Weights of a small GPT-style language model, trained from scratch on English Wikipedia.
Size: 12 layers, width 320, 5 heads of 64, vocabulary 5343, 16.5M parameters.
Training: a variant of Adam for these matrices, 4751 steps.
MLP neurons of a small language model. Each row is named by its layer, matrix (up: input weights; down: output weights) and neuron, and shows model dimensions 64-191. Each number is 128 + 24 x the weight over its row's rms, rounded and kept within 0 to 255. Numbers have three digits each.
After each neuron's rows, "fires after" lists the tokens most often just before its 100 highest values on Wikipedia text that the model never trained on.

L6.up315:040127108135086179097169104142122074118115114173128127093108119179090095163111127151164140112164112128114140079111113112131112126142095105106135111158113144169156111126128124088083121094150168153128162162165089085118168126106130114071130120087109148093116116103115117104130155117122170128126131123118115122140097166121174117136121120121171138132113170133143134114143105124121122150121
L6.down315:078164121103111089154168137163101160115128157126167157105142120093183156134161131108166158135122126125118140126125181135132144101102173106102121123143140150130134120142103120131134137167138144088120094118122159115096120125158116135147089137137096122113125147131136109108121141199137078127130139127162156103139164106143109115139121104127095103147169100126172112098096134101137187100155
fires after: " |"

L6.up471:076114140145090171114151124143107101128099120137137143067078107188141143139117151138129130115085087124118155094152123071097097132145117113081119119123124167134157127129112114111119099141108167141131155150153151096105152100133102083147144119088119154111146109100132130105122137088107130095137120096134126142108171176135123106126146123103167101137131150134155124164131108121121102179146
L6.down471:122123144074137116115134127135152075134084166134117146148106128084131119181167141143151113111069138139114149122153134130112166141087106154112114095073126121129096136123100111130142177108142142135113109120152135120153101126133143113139123132089141118162150135152111161156135125176122117123155151126145118134138141096093145155150124098127119128079101118090159124121083132117118141098101
fires after: " to", "ed", " not"

L3.up618:135165125112096158138184129122127136135107118108140145098114101088120116141112164155150114125154077085126172155136133109085154129142141089128131122135113070171116123153101102128103134141131134111142097153120108144140110166167124141126093115086134170125116165119124113137124137144115130103128121094076148156107133179160123095148150136139154110131115158130143158107083150113161124165131
L3.down618:140126129175130093117178120089133152136087154135133086117151092137149093162114094107121109124126171130116120135154159113160099152116123152109135145140118138096132108130063095143118060136138114102114151133132150156131129138114153123102106120154150086141098150100108157143112100105150146159088117164162134105130148123100132126093132127179118131154111101143140093132130140182111115125126
fires after: " in", " 17", " New"

L8.up1188:102110116120118112119146146092112108146099172128118089092091134131139079128149147111140149118126115098138127132133123102110195142098152159068097094140121109097106112136065098122093114141123150120133153139103136123150160135180129084122145090101105141116117109076155119140127124119147100106144113140165148136155145116104150127149194107135136138120185160134118129157148129106125088129117
L8.down1188:133142155105117133140157166100134123105136151114173109132103164102077160167078129154087124148133096113125113136074143137135106180122122156123099103189136148125167128163125100153132171069116132131137114169139131091113174128105134139151099138162180122118117146115094134183187151135091107096123140134176155153114099117129136146091090112135106139148115140154156121139177124155143128132144
fires after: " to", " not", " 3"

L6.up755:109105139101137141128120150108112093110109127092151145162114178148152097118130122110130162145111123115149133139166101116096179165113133144138111096151140096170083128102118122069127134171094123131137116146115125178097126125132154140139105168140143114101110131139094129110092093157120150135061152145135137127154145115134134133116127138166096134079122129165166151164103129093144115151147
L6.down755:124118121149149107132134149133148158140142124142112126157164109139112080129175142104141152115121110129125133125132098095130110147122143122111106149146179152097130122140148139166145124138121135178110109130089126105130140114117079119138117118106100131123083105134115134089129119082131155065151135161129138137155107119122120110146130138094126107114135144140107101147120123118149118131115
fires after: " s", "c", " dis", " c", "ic"

L6.up1062:151114131161122114132117165134126123113105056084115118174125137141129105114120091152108128078133151173133124104159150154120150130115121166148123145149095172091146153150120099144084093115121077115163180117133136137096137103122126090124109127097149140135115113103132137164087088132127118166132114143114110105136133106121203105141138119098126147171122145131121115161133084130115085095129
L6.down1062:160109129121154110113145122143162136112142119096122096119044134103155168113144122138141133160128123144119116130132129111115168119153152104102130147126173118138145169149131103139141139156134130129176098149138133145145130127119134131143138098108127085131112202153138143111114144155126114132128188082167093122132123115150126187150122089103121103120145158109115156069130145118127149088110
fires after: "p", "d", "L", "ok", "am"

L9.up466:119099119127130129159149112133121084099131106160100132103117119153167155126115135146102134121145089117110159181049156128104128142132185115131129112125124172146136108128132129132163122161117137122132151113132065108118147109111158130172101148150128089135137133095147104175120112101123147148096118116147136151141154167137136090179156137134140147098149163119139110095075161121104083149092
L9.down466:136128150114130137077109091142100121105151140107085096158025134133109121151138145144127135149147113104134118092151110144088109128082086115089111119166148128165121127113106119100110129094158126150120140137141121145140125162126112151130120133145078129141125102144136167089093166160156159122143102142126170133144133095106100158128091100171130116118120106111110103171111117130145134129162
fires after: " (", " in", " from", " |", " In", "In"

L7.up525:132104111131103161117144136100121136139099119144134149153118159149149126145094124139114103126150154152109118157136094103155140150150139126102119129161120184164147091135140115086109126117122088125089160122106117130166134171129118112149156146140142132099136145159131115140068140116127140096134130153145131115111135136117143116135127127071149155136124152141123119110125094127106141118120
L7.down525:121109155090140148150114133126093116122111096111132128131131177117102096133149142161089128173131138127133112137132127095104146136087142159145103105141117128165120107113133121131105199127154108100090101112141134104150139123107083131103113153134091093168175120110140103109157167084152118126144093143096125120084151168119107164108139133125132124095110179097124138148098096090099150151114
fires after: ".", "/", " p", "00", "5"

L7.up810:130098144137126123117149137082082088119120147113125132103104097168169115147143132156153121138171143117183133119079137096130105154109143112159144141140100107132092119138144088097117144159171136174156130087121139105145145135098118121153171100095127130131161122126134125130140176128134161143099144144084105160125151147164156165166142123125152162123160122136151118083159090083129140132132
L7.down810:117142118107114102118087120114169125126119084116120117133066147110121102100136119135150110125134150108123147169147144134099149117119164106159127180101162118136175110081152156090151140096112095142088128174134076158135123110149130108153129092104126137182103089145118126121120055150134115130121164175164094091168154102114103057128077156073137128135151137107092131134142138136111157149119
fires after: " b", "B", " B", "b", " th"

L8.up1137:112118138122105158150085104119109124113137132147132131120106138123131065105116143150179170069133124176140130135136137088102178110140139118116138134115102111156111092154138132167132163105128129154156133095073089143173107132165141131138134123095125141134115139143128122125126114097102107148181118125110107149146108154150200105156132127162134139124162127125123125132090082120148114139109
L8.down1137:118140140128112127123125096149128146124125139140106089134127122113147151125153109163133124165133105055095104120116151095174063156106156114145125159183111174137155140113143177107113091103130139114136110111142140102108122138120100119120074141166130092093137160098124171122140085163118104120093169150128144119169123120141115121132152113145158095137104118101124104125132173123177173124131
fires after: ",", " the", " was", " a", ");", " |"

L7.up37:125122139135123175132125184141130118177100077108131116111108122143135110104177107135143159154119132125128145120155145161113162126158173145126139127132102134106109110145108144150091154123113108123129167137153129141154137129146117136156108114124122098094095134106147111142121138151116119170122131162112131140099168135151099099129130142136110142142127165123139160147186132129134097144132
L7.down37:107157108101151145107110102111097116120129149133126107145116173078105141143162119145074099124128127128104126129124113137150091161090146155114107152092146111170178116139113104142157121164138138115160117172156133137106118154126128162105109146132145130137154144172129072144113113112102136097144114100137127140127107123110152104081089128131136100108111125138114124124149132132131189114145
fires after: ".", "em", " sem", " sim"

L6.up804:160150075155116134147138115130108095136081114142126137089129122140144128127126119111151138120143118120188086152145145096139105106120137101134138121142126072158118133143119131124129128158077091160091115131108131114116158115137103135104101119120126156084171143109124085106133164132117168135128096170058145121163136169115159077139137118092106119089131170143114152121116153114099120154125
L6.down804:130192163107132105134141069149096170146141123155108121115048101120121115124101144152144105154123118123084136127150144151102097112166166125131123170140154149101140142154177103107130137137151091114103144101138093157144139142145087134108101103129129099122090164131122152152105134102147106152140102088155147141129147137108092139125120159141107139165133091117121117090117141137162134144114
fires after: "b", "f", "c", " in", "eb", "gr"

L6.up758:112123143147134133140149122084079111152101116111112176119115122153162107148123121130150122158142156142129115120126105083110108137134096165132143151147166102111120110142125105139141158111126098149126139127145108132122169141073134139163135150083129114168092154127175081122120089116107184158140152130128104170167119206113157120155118138105162168097128172087127130134126103136113111088117
L6.down758:123096153110127124134121169152159114161148165075155108130075105111131122148122112145120123111092127159124101138165112118147133152134159147112170160158118142138116126110111099127137131166129143114088129193116133163136101091095119087185152163152133109123104164098106124143121117123135115135123162160142113112077150091140130148105120119119133153104173120136120149171104100135116140087132
fires after: " the", " B", " C", " A", " b"

L3.up725:095082144164086160098109153129096075178133103164139131121096181147142098127093120116145133139141143127077115120124167093140152116113126131135093114130099174154108120153140122153116104119145159140128138163152142130155165069113115103093153159106135135093104102095101141150118144091173120130125125092115107138150153176112149146142110133123165147130168150095155132109157141119126137150120
L3.down725:128139068098115150198157094115136133125123087140132131104127114100112141121108143124155123124126124123096111133084077104130135111123158114126204157143107131114155147122116138100096153141119119122114114114121141091117139167105171149124139116112143144157146186144125156153143121139158117119118131104115092186159103110142133145085094124086119070151109134138116131102131121141130176102125
fires after: " |", ")", " a", "ed"

L7.up361:114154122149119144110132112143112132104102087163122159129126153126164109114131093121152177130148133130146111108144148130146130128121178136141117117143083174119171151108171102141082107139110103133123172104110120146132130117152139131119122105094136126125092124104152142081104129162132101153099129163086126124127100118133158116122142144171138157121112115109089143157184146095124106106149
L7.down361:114144134076112063126135152139118126116121154127093132185120108068129155103124157130112146173121112109123128142121132096122143110129131162126117133159147089118108174130147094116138124177138131153114101146180138142129147134134108115112114121104132127153120126148125150173120099136154120120110187106160130121116175167095096095127142157083114150088128177136175130103093169129135117132136
fires after: " the", " Ann", " his", " V", " D", " first"

L7.up1263:102075133137094124140121134144137071137097086126094123163095121112098120097120156139160133132093108110121159120176101123101117158159109091142087083152122072146145078120138101166086131156139138116106164149149121126137134122148138128079114143120144150089116151121137114129116108126125147153128146142154118108138143109133162162100160130126140138095158156143131177146140108111147138108137
L7.down1263:107150145129114121130135151127155106155140127141095145134125154118085136140127179123085116126129157097110115095133075096148118169089095103153087111164164105155116143134115092104141117142111124151118151086147127111119130137119104123133114146134115128124119113143122120124153146160155141102123136104099137092129104170110093161090101115130119159135096134146107136091115105115176161131108
fires after: ".", "-", " ft", " ="

L6.up537:146121112168139104122149122182144120162106129123097103110105171142176108136151142122136163123129096121141113096137156133126148145117080130081128119130119099089178117142138137125109124132097122112143131144093136150124129108119137082160123152123122132125144120118124110126085145119156088107114119143157138112161169149167136129128138123096139142143143128146141175152152141096105083096121
L6.down537:119144165102125156149145122163151170172109104131139112130140140163113133114122119189124119124132148115108131165103132119091131141121106140150174122128081186089130114165092143107142166175171096149078136148139167082110092132136147130126105123121144129140133114138115140121142107133100125150091118107078152101141123105125162131112115116148135105152123124161158131114124113157124138136121
fires after: " H", " W", " J", "he", " fl"

L6.up572:125148168186137120105123108128090085153092126109140115155109087118120103140151123096121179150114127118183127122106126117163120099130105093070153123127166090158126116130148115117129162122098131107102109111156139147196179144111102124121112107135124073122122182113136141145107144121118145116137160129106125098135186126108179114134118125138158117141141183139127126101131114144118152127117
L6.down572:166134126130140100147147093129146160115159157100093167113083152132150138079109118092134088167156105134096125110134125137118104108121158125126116153127100186120110128125147119181134145130095121152111146196175120110123118157149130127132149135157115095118125155134120137117117114122115106121143148090138129103149104110109073123122126103092148117155137128095128121101125147137165174138129
fires after: " m", " M", "im", "al"

L3.up513:116112119111104153112170131106132134118127113121102135110112149120160129136114126142154146120120117135115105121118132095128112108145125156155084161139117078216079067168078113106151144128159108124132123135112101140124120163114115134151171120095127156169147157142169145102120146137143107154136101099127153145137120106169096105124129125145159158104150137096122163124150094114131134138159
L3.down513:140132100092143128129080088126105119104125105140150111170075108138144120122163168122145117138134138107139125128117179112113119152137133138099158117177194144096151099134147154141135129149106172081121117129114085132133109099162093126135127100135135104134137134119119125132117136116133109138104148174123125161098150171120134148149143117114137077145109114150139157125174118109123093125107
fires after: " (", " in", " \"", "in", " a"

L6.up1243:144089132106084115149162098127070119104124124098095106177143112190123106098136179119150132134136125156143169102155102086144147103156129173144107095146138112127148100104155159163151150099083144104121134129144128117116155120165141119148126145139132135113115135142154143111118119111092178128138125119119141183128142130144128100189156159163146118177148160121149110140093129100143106117115
L6.down1243:134136147139112153111094109155115100115135135126087163143255144147080151145138123107115095130113133115138112127092151149136132149141100094108145127016121129074143123124082130129092116137092121149111130107118120129138127095092157134141109145154140109090129137118119179132102150103128101120129121148123129117097101104137119160109157101141117152141133106123132124116097120083133108101110
fires after: " (", " to", ",", " in", " for", " by"

L6.up874:104149131159133155117159107114177089103099126131172186065114148142139106160176119133115176081132126177133147104137127146156138148138132149139132087123116132141129125102125105106128150170127117141145154118149085098134172104107106097107114132109106148159138140151121136122131161136115151105104153172156085119101121123125173125145154137131122177144116153124160112128146122087066123134129
L6.down874:136110117110093138130125127112122132124148086123127136129211136119103156136137132103130093130137101143124092093111146113090132110130050140143099170097146119097140112151123106144153135153126109119140157088150128119117135161150118120127152148118146122142118098088123104149136129113133162127134158117105158168112123109115147099131141137080086142153145157106123148125148157116121109132148
fires after: " the", " The", " its", " as"

L6.up2:151116141117117148088132138119104154112121118147140113092083106129138092130117154155146121112125078135108152078084124119140122141124129121109141112139105146193133093180112076160118101109150137123129138103125131105144108150101085131102152131118114135147136118118154095125131103118109169141136096111177149165161116152115118098156155127191170144114137158116156146110129094127132108147089
L6.down2:131179160125121104110119134152156142140121134159142122092090116133066154137117096113108147126138157111106154111118157104140128112140110127117132142176137115172150124180117118147154145113129115095120124132151144081158136132105107103113122139103134134123135088122103144151116124122123129119110146110110146164115099133126111146074103107128119166144117140117150117124153125131111140094104
fires after: " to", " not", " would", " can"

L6.up597:133110140170116165166092143159124141180115138123158130140123148137131138099116117113150141138149119141127125135135140172170133123140140125141161130143107130146118133158115082134111127138136146095143123141097085154110115132094158129126153160099126130152147147195159129163130102160101086128116111120137110127103146134164126112140125122115114114129137116094139100159168114121145131101092
L6.down597:155090102147116095110134155105118148079155149106160145113124098083148108140127130167128090131103143140140110143118158097127137110137133133133123149138107148129154118136119112150127150122091138136116134122140107169184131131128092082150118120168140088142082139153091140113120171100152138130138149109073088112110114130122115153103127150129099083160159154153131149089137128136147156128155
fires after: " C", " Ro", " P", " J", " O"

L6.up691:130128137118099138155201143104131104172101154154177136121102094122132111134109178141149101126084111154181202144118111089116164128169125142116104146155099127129113085160137127111137151139133098145124136133112091159105154152130138149106134144113105119100156118120169140077137131098131132166137107121099132150159144133124083095148123120146128110114119110102126155105133139121148144144157
L6.down691:129127132124103121133122116130112130098127129122113123109099137118144098150092149094148157149135116150125083142111131117164153087098180148143144137101122149078146140093111125138151122158136161133185130131155160150118176127120105117119131126141076113119156104121189105147095120079138153087108112121115100122137089138162155105141136136094111094125116129147135089153098150142138111097124
fires after: " in", " In", "–", " over"

L8.up68:136115144108090137125133104075134170144101117093135112155072119148140151105103129111136165121133117112061173082125137117106164144188136180133093123163159121095128129134142141151089149119098083169138119145106110157166106117148125126126103191139106134082094123113109114136126131140107082148091123148159138126095078106123128115149128150110136111104143120110160154143115107091137169163167
L8.down68:108136114130114107140112134135111148145106137124076141102136126135125159103113113129158206130148123072137136119124109108131129104063134115139128113125107162104157146143127129141149159144134153115116108108128135142112108106151161137104091112128084116091155175099116127139130137083141111102112121117098118110123162123121116129096137107171149071063134145143119121106140105114130093154112
fires after: " s", ".", " un", " re", "s", " dis"

L9.up877:130111120121118143180122110068055124167147126161093117129105151147113103179127144135158154120115113147146117097156126125149098152141107121132096121154146114126166123124161148126157090137130115140168086134143114171178128102120110130122138165164153108135156209150128109154122116098129110118147067153141112128156122125103187136184112114130123124134155107147082125091122129098132119116106
L9.down877:131147137151109133123135144081176104146156116136130074141185114129079125127156124143076130150167118152097172148160149090144110158150104101127129120214148130152191129128147136110103116107124134136106139109152138113121151128127120091117114108185108108171127150101116133130129115118132155115145191060084144088111136136107116124083121124123119149192106100147120149163115119167184145115103
fires after: " |", "|"

L8.up691:124121150111110133110131098091143139065102112125134136095102126128096131123116157151161126100104127141175129117118135091135152163157104141126127149139152122180135084141117113129089109133093090117100091075122123112107080140107106106146132086129158095136150165110175101104135129136131170123105087115110127126120141138128094128143120154144151161135139143113160148108141119101141102171139
L8.down691:163164082105120147128137133143140145153164149147095122103108140115172146107232140166110168105152093145150156144116132139109128117114157115146097140123149142077121143058113113122148178140145135186089138106127130111163150133111157166093168129140114172144096113106090122115130133122107122147131119145100179170127159120148107124124109096100141123137120188151132128148146151108116171094122
fires after: " f", " F", "f", " en"

L7.up981:127073114111085134160117092137134133141153161148141120112092116155168032107156128133147109098113124155111110130117137129126097156133129157166101132159120106171084106180118181165116120097171166161175141141130072109159104113155141096102127143126097100147135128097117120161122122106088092102141133139132169178136056177139163130183147149118139131098141137100131091090105157081161100140146
L7.down981:103162115132149131078175116142092136093133117124113122160119157120104166136137152141099122137144136113128142101145098125130116141148111101112137128154163104143174127122114109148151136171087096129104119115119157148122119117156111096110144078160124131122129177160130110103082134104148141128124158097126119125117117129100079155117129151131112127120109128112094133129138064155088117106083
fires after: "-", "|", " |", " No", "\n", " the"

L6.up675:111104129172117115157167099140142106110117128138161149094165087169159105096130154142110141119166139159149114090073110104089145156152172163121091134117111116164139123145093113135107160147116102120120132166140098125103156106158114090067138140145172129104097139138152129148105134113099117115113128160120128147107124137138119089177113148131108146143125168132106138118121127101143110130127
L6.down675:100088142164104149120137109127142110144124088139131150130255106143131115117163150164152111119125134166142135120133162122124131135127115127128088109000140098139111129113133130116106150115139111111130134145133111141111151116137135113110135136116128137131139159132121103155089131118106141112106113151108137135106132149154136111131151146134131118160142132141124113127090106162140126131130
fires after: " the", " in", " a", " or", " with"

L8.up259:114088096141119095152146121121124106097115075106137130149108120133121126150102127165147135065098146143125165116096166150152147164103103152115136116127101123091117126159091113106109126164082145092116151121106084149131065144094126117164141155132145139089148166119136125149120147116132128156108117196126166167127157117118105121108147109101123087117172088185202128142123124093141109154096
L8.down259:133133124079139147125124105130184163141134143148102123122148135138127125123152128084112139159126127130115120110167097124146086116175167113122118126155113108146112141114161107146123166110143115130125106122149169102098142111145153157115124090149128103178104081119071139135107091121157088120105094112128136159140158092132182146123190121106122131133108147137100175145055111128131122119092
fires after: " S", " 0", "s", " s", "S", " D"

L6.up737:115118129150129162133157109164131142158142139146173140130138125150132130099101126152139137088143147155122135121145130068128101158113154115137108154128114106159113137119113113159112166209103109123098116160089096171099151129116146142120130109123125135123118179123139125129132101122124125128136117127081113135138139168155157139182166133122172140121149132117157111108105102135160114098084
L6.down737:112112068120123127142136134106118124138117120135097153114255166145086183119132107102133097151099123119145145137104060134154151153129121122158101163058135149160113153143128127151128144104140146137125127084114167108118162175109100135097113128119171109100140124125163120151129124092131171121087083123114119117130133130102117123099148142110116123124153162147134121082135161126115141118115
fires after: " (", " the", " in", " of", " a"

L6.up739:100089145163099140142176146105127147140118152133123127082136103115112116107104172129170147104118116111162135117148151109146140147139137131136129094135102129137134133142106103156092120119109126095156151131128139132137117122130088103117124134128143141143145145116113128164102155082107119130131131123142108163106141125078158137160135123139119153144139172106170109160142134134106105159131
L6.down739:129116139116117121109157134151147109103096145151121112107251114124088108151125126114087158107128114159139131089151115093107156134098150143115137127000108103128101129132109106119127145129130139109162115063108145143156145164116127099165127126112142134131146109149135094163128112136090123095134129164173133151146147151149126124127133140113112146161125188126159113115098114125103114142128
fires after: " to", " would"

L6.up1145:140121140128093179154097153133127114143126142111126142129126158097161107107140136142129169083149139101141155105102170119148145125127081140133097109184083130132095128192110128136110147134110163122103129131121076144113175090112132126156129148107133138158119119174162125159119142146102086128106127158102138145137135148141124130112134121111110142168144097148111152112145136131147122128103
L6.down1145:123117109157136086104100091128108108171138114144096087111165095205119157131113134095096121171111138118104145127106099179133135130116114164097158135152146163124148148098123104114148104130166104189173122131116137129125139164132130155104103115178151119099127143115125141134121126097136100122134115087121170152149093100122185116163144094153118143129167166131107115119130141075152092134147
fires after: " J", " 11", " S", " s", " P", " W"

L6.up317:131135108144109154168186135143112090126118126120132125093113179129171117093113169160166122126118118152172150109151162110117155121152111127108118134127117122113135126129147185135081128157135109167135133132120106102101157087128102107142128143071145106152116153144146103121125162146126087128128156159079102096161105138156120074144121137116155162150165170165130115147153106140125128094111
L6.down317:104144140104179117128088178067128114143172126154121118176185169130085134115120121117121123111152116159126125117089163132119134120101094097108120115131160172151163135130152082128137153134107157112130178121123082129133112141135110118082142115142127131107162128117108144149125126117125095136137105130106134163116156134098141167077146124153116117133146128110117110154096135103108117127178
fires after: " the", " p", "P", " P", " The"

L8.up110:086103085176141149150140145112126091158151118152135138107070117137133141100132150107147139095109117178145159122095149122143153148160140135120138139114109140117164105120126138130094148116107118116150121100156114136138101120109140103145168144126097145118120145125160120121108160092130102134079120151113155171115110102148152052136148144155127161151109131083146140072111132130093123114097
L8.down110:142146115103150109155131138098107170138157096106107088170072164131143117106144102129139133136114124144148120139130144179162099128103095117094165145033120158117156110140135142109145119096123158143110138135149147152139136160119111123147109084118135066130131164114174108126147146131132119098132173128143122144136170139108120108117120089119128135113108154134143101173104151092144137101133
fires after: ",", " of", "."

L6.up645:139154125135124103144147115113141133147115136136096154128137111123152113123149106123129145119149087117174141109159134143153148135132129114118108138145099156149136131155140073160092089138119137146153085136123132126092077145139120145106140136125107117124130170161184151134113134145112141108116124141081120142095124122150169128153130100161125139117140146148120161128140121116130117099116
L6.down645:098090142166106149116123150175111103144173129153148139125131117117118145120152134132121101115128110108079075113126130104107111099104147173136142096190142062109156138117147132103124155126108131128180161150090139117155176135126113141169146143130130183143125073130115161122134138130084120145148145105157145145171122119103116082108093144128144130139124120144145120133108174129093131143083
fires after: " the", " The", "-", " first"

L3.up287:106151114157125126138153132116166108101136163150128141103103070141130149093155141101149175097148135146127132079102164131117149131096155111143136083139082183110135160124160126162105127145173125111153138154120077154112173108143144132095129086112154143121102134132137157188135104133106135108109144166124126119098155171088129119144133134164140143144104148143128161168108120128121127119094
L3.down287:093115151135119107125154088163123093191153160141154139111114100104119155127137165129171101094133191129137155107153124160142112113122171129143129147147128131113110167142129120142156120144144152133121119151128107120150135131146134119136147078122121139119117137162154103124120161102162141119113109113173103122110143113097152127163110140152129130089106103138149108108128108119112082171123
fires after: " |", " 0", "ion"

L7.up799:159131118133145153144165072079095150115157126111153154107112089144185136147108159091149141077157143128102135110123137147107104119119135161120121140162154129124149116148078138115110177166150070127103115091161110131158132134069163118135157169113125117146117124136130097172125116099107156102134138128110129154104067126144123096129124135084138114124101148138146151127110094114151140175119
L7.down799:113171154128108093097125167134098137110119121105130154154134154170090148113104097110098130186109142161143134164114148125170125076150114136142128123147152134129126096147144085095132094096133152139156154123102119125121154114149077137149134125191098158111138136134120144141114103156129115116150170108128135101137128153096091131093131138128143129170136126106131134072102138163142101136112
fires after: "\n", " the", "-", " B", " \""

L6.up1006:103039100152129148145137150122163068151102092127129146165082127165111133169156127122127141132096140148106109143169131127129133177138124104144104104128118128120114103155134105136136130122144140121141092137153050123157116138158117113096109123132135092118118115160140138154088145105116166108113130133136127126112129115131105173126099139141098124132178147123155153144155146104136094099151
L6.down1006:155154155151150164088125120110151130121127117141197100136088175134131095134157120168126079140083102137116094193086115141153147116138132082181090114144175164140101159126129104144185114158153159149106136146107149148124148142106128083123149121133122073111123097122129145205106187130100118155168149140120125139124132128151113134125143127089085107121107164120146145089112119095111146123144
fires after: ".", " km", "2"

L7.up723:124120139126120153119142142162073119178126150098136107084109183125189139075121163142120088112096111136109146135163126180144189133139114104111079100153146123126164140119122130127160141123143192148131097158141131120120100101141130117094138127114126125091155138161131117128133091171103124109126152134136155112128107189130119137117116123115106142164168157124133147089110109140146104101138
L7.down723:123165051133085105151131147111174142165133131124133157129151129123111122135124129150129125105150153105114176115168087110194123084109154120148099141137126111102137124130117125124165099150121128107148111122125171127148103135146117163155142108147144164090185155108114102142142106121109161107128129113138148183119136120148124130081186108127126124125113149125123103115152121124157113146162
fires after: "|", " Ch", "-", "ar"

L8.up418:093120138138128161178152098105159152116108170115148117083101105138117122156127143141117101109117125125118163122114146159126169133103126205190146077137110114116141135138078120147097156133145131124155102188138084157107125139095109121145133131124129155132085138135135106157128101125125139136085130135098113154098129138112133106133116168147126131111112154096144128159127083115171111155164
L8.down418:124176127129125111094124101126106131098173156099116128121117127074123132130129128112108142115131095134100112172148124131117152100109127094168084124151107115154162167146127125134141109153150076134139133146148158115114099123136121158141111144180119088130113146125095133104138115140098078136154096082173150104129110130168145124118117077119087153165159118160132126122135143149136151100122
fires after: " |", " I", " O", " ob", " An", " 0"

L6.up695:132113114126117173152117133103162137173094122153144127155079120149175103174145113172148147111142153113135160158121141091122131120118144165156119097136114145183111123130106116137147157144139119127151114129133082140126144125122157150117137138094086113152138122123171149141149067123108125129112099134139140112144123133107145141160148145153176156096112091086130156158126111110133116136128
L6.down695:093151141103108066098155127156137093118068136121105106108066141174073118146105085084104158178129098150072173137145140104105146147134082137101165102154129124117123142121098144127117115112103082130123141170119122138122129085107157097098136127116115151153091135119139130157105163128114149092127063114106145122096118100152102193140132120122127113114155091138090146092093121116142079154104
fires after: " the", " (", " on", " to", " in", " at"

L6.up862:126114158138100181183110121149102117101112112118112184122122128124140133123146178135108142111115161135136159129137142060120134109133148113170103177131144134134137091104113158150140126126161158149128135092131112125146165140129152107122100092105155128162136143118186101147110133114098139086114137122128121148124164135151093105196146128126169141077128149138160141157123098162141132123118
L6.down862:132120178131117123132107093138128118111136153082151123105192105123089124137146098157109102173143109156099066123147088181168100146132094145102145102081125126100143130131139108127135142172085126153121114125113153160125088131148102132103095174088146133143083135155140143136110106114155115138137143135176152122122111159119146101150101124133120145157172098124128120075112156133103093116162
fires after: " t", " T", "th", " in", " during", " 18"

L8.up354:115114135167112132125172116154059068131115142129168168114099124171132094101133158116134096116132146109138105128101141143118147139150128137182126124111148114128097109131152163126135147159173113137118147150161096155105099122089128135150122131142143172071099121144143129142118120126122120121135111126083124178106133110138138143135062126153135143116165125087171142078126063087111130151087
L8.down354:158130145143132138147174119120164154136116113130133108158099121124123113130132134138129136138149095071140169159126111126141151087115096108152132131030113157166165132149149120128112131129100142118133151101163116136137150149146142166107127140145125119103148138088166123088096114091139072124087129148128111141068148125161151135102135089092138087110143140107110119104121202126116104114141
fires after: " the", ",", " c", " St", ".", " is"

L7.up422:104080122126134162154122120113175127165126134109136118136115161159113105096156112106141106107118090143158177100138113147107156114160090168142102112152111104145138139164123137150144156101102163127137126136113117173115057146125113163127110172121130135099060138104159110120142122134110153130107113094088112123100092109113116126128108168135101130159140142133140118090101143108093135135106
L7.down422:115163114120091138140177093124067093153116113113118129140121115116140122110141193135109134137102150106096147123128147141173123135087154127117160141144144172130125135117090104124137094157145128154158119129143131111128132126132111091126136130112147148126149057112084129141110137158097131154121135127154157124159124152162075152157123105187153083088116163094159120150088090108133097144144
fires after: " Z", " C", "á", " c", "ac", " a"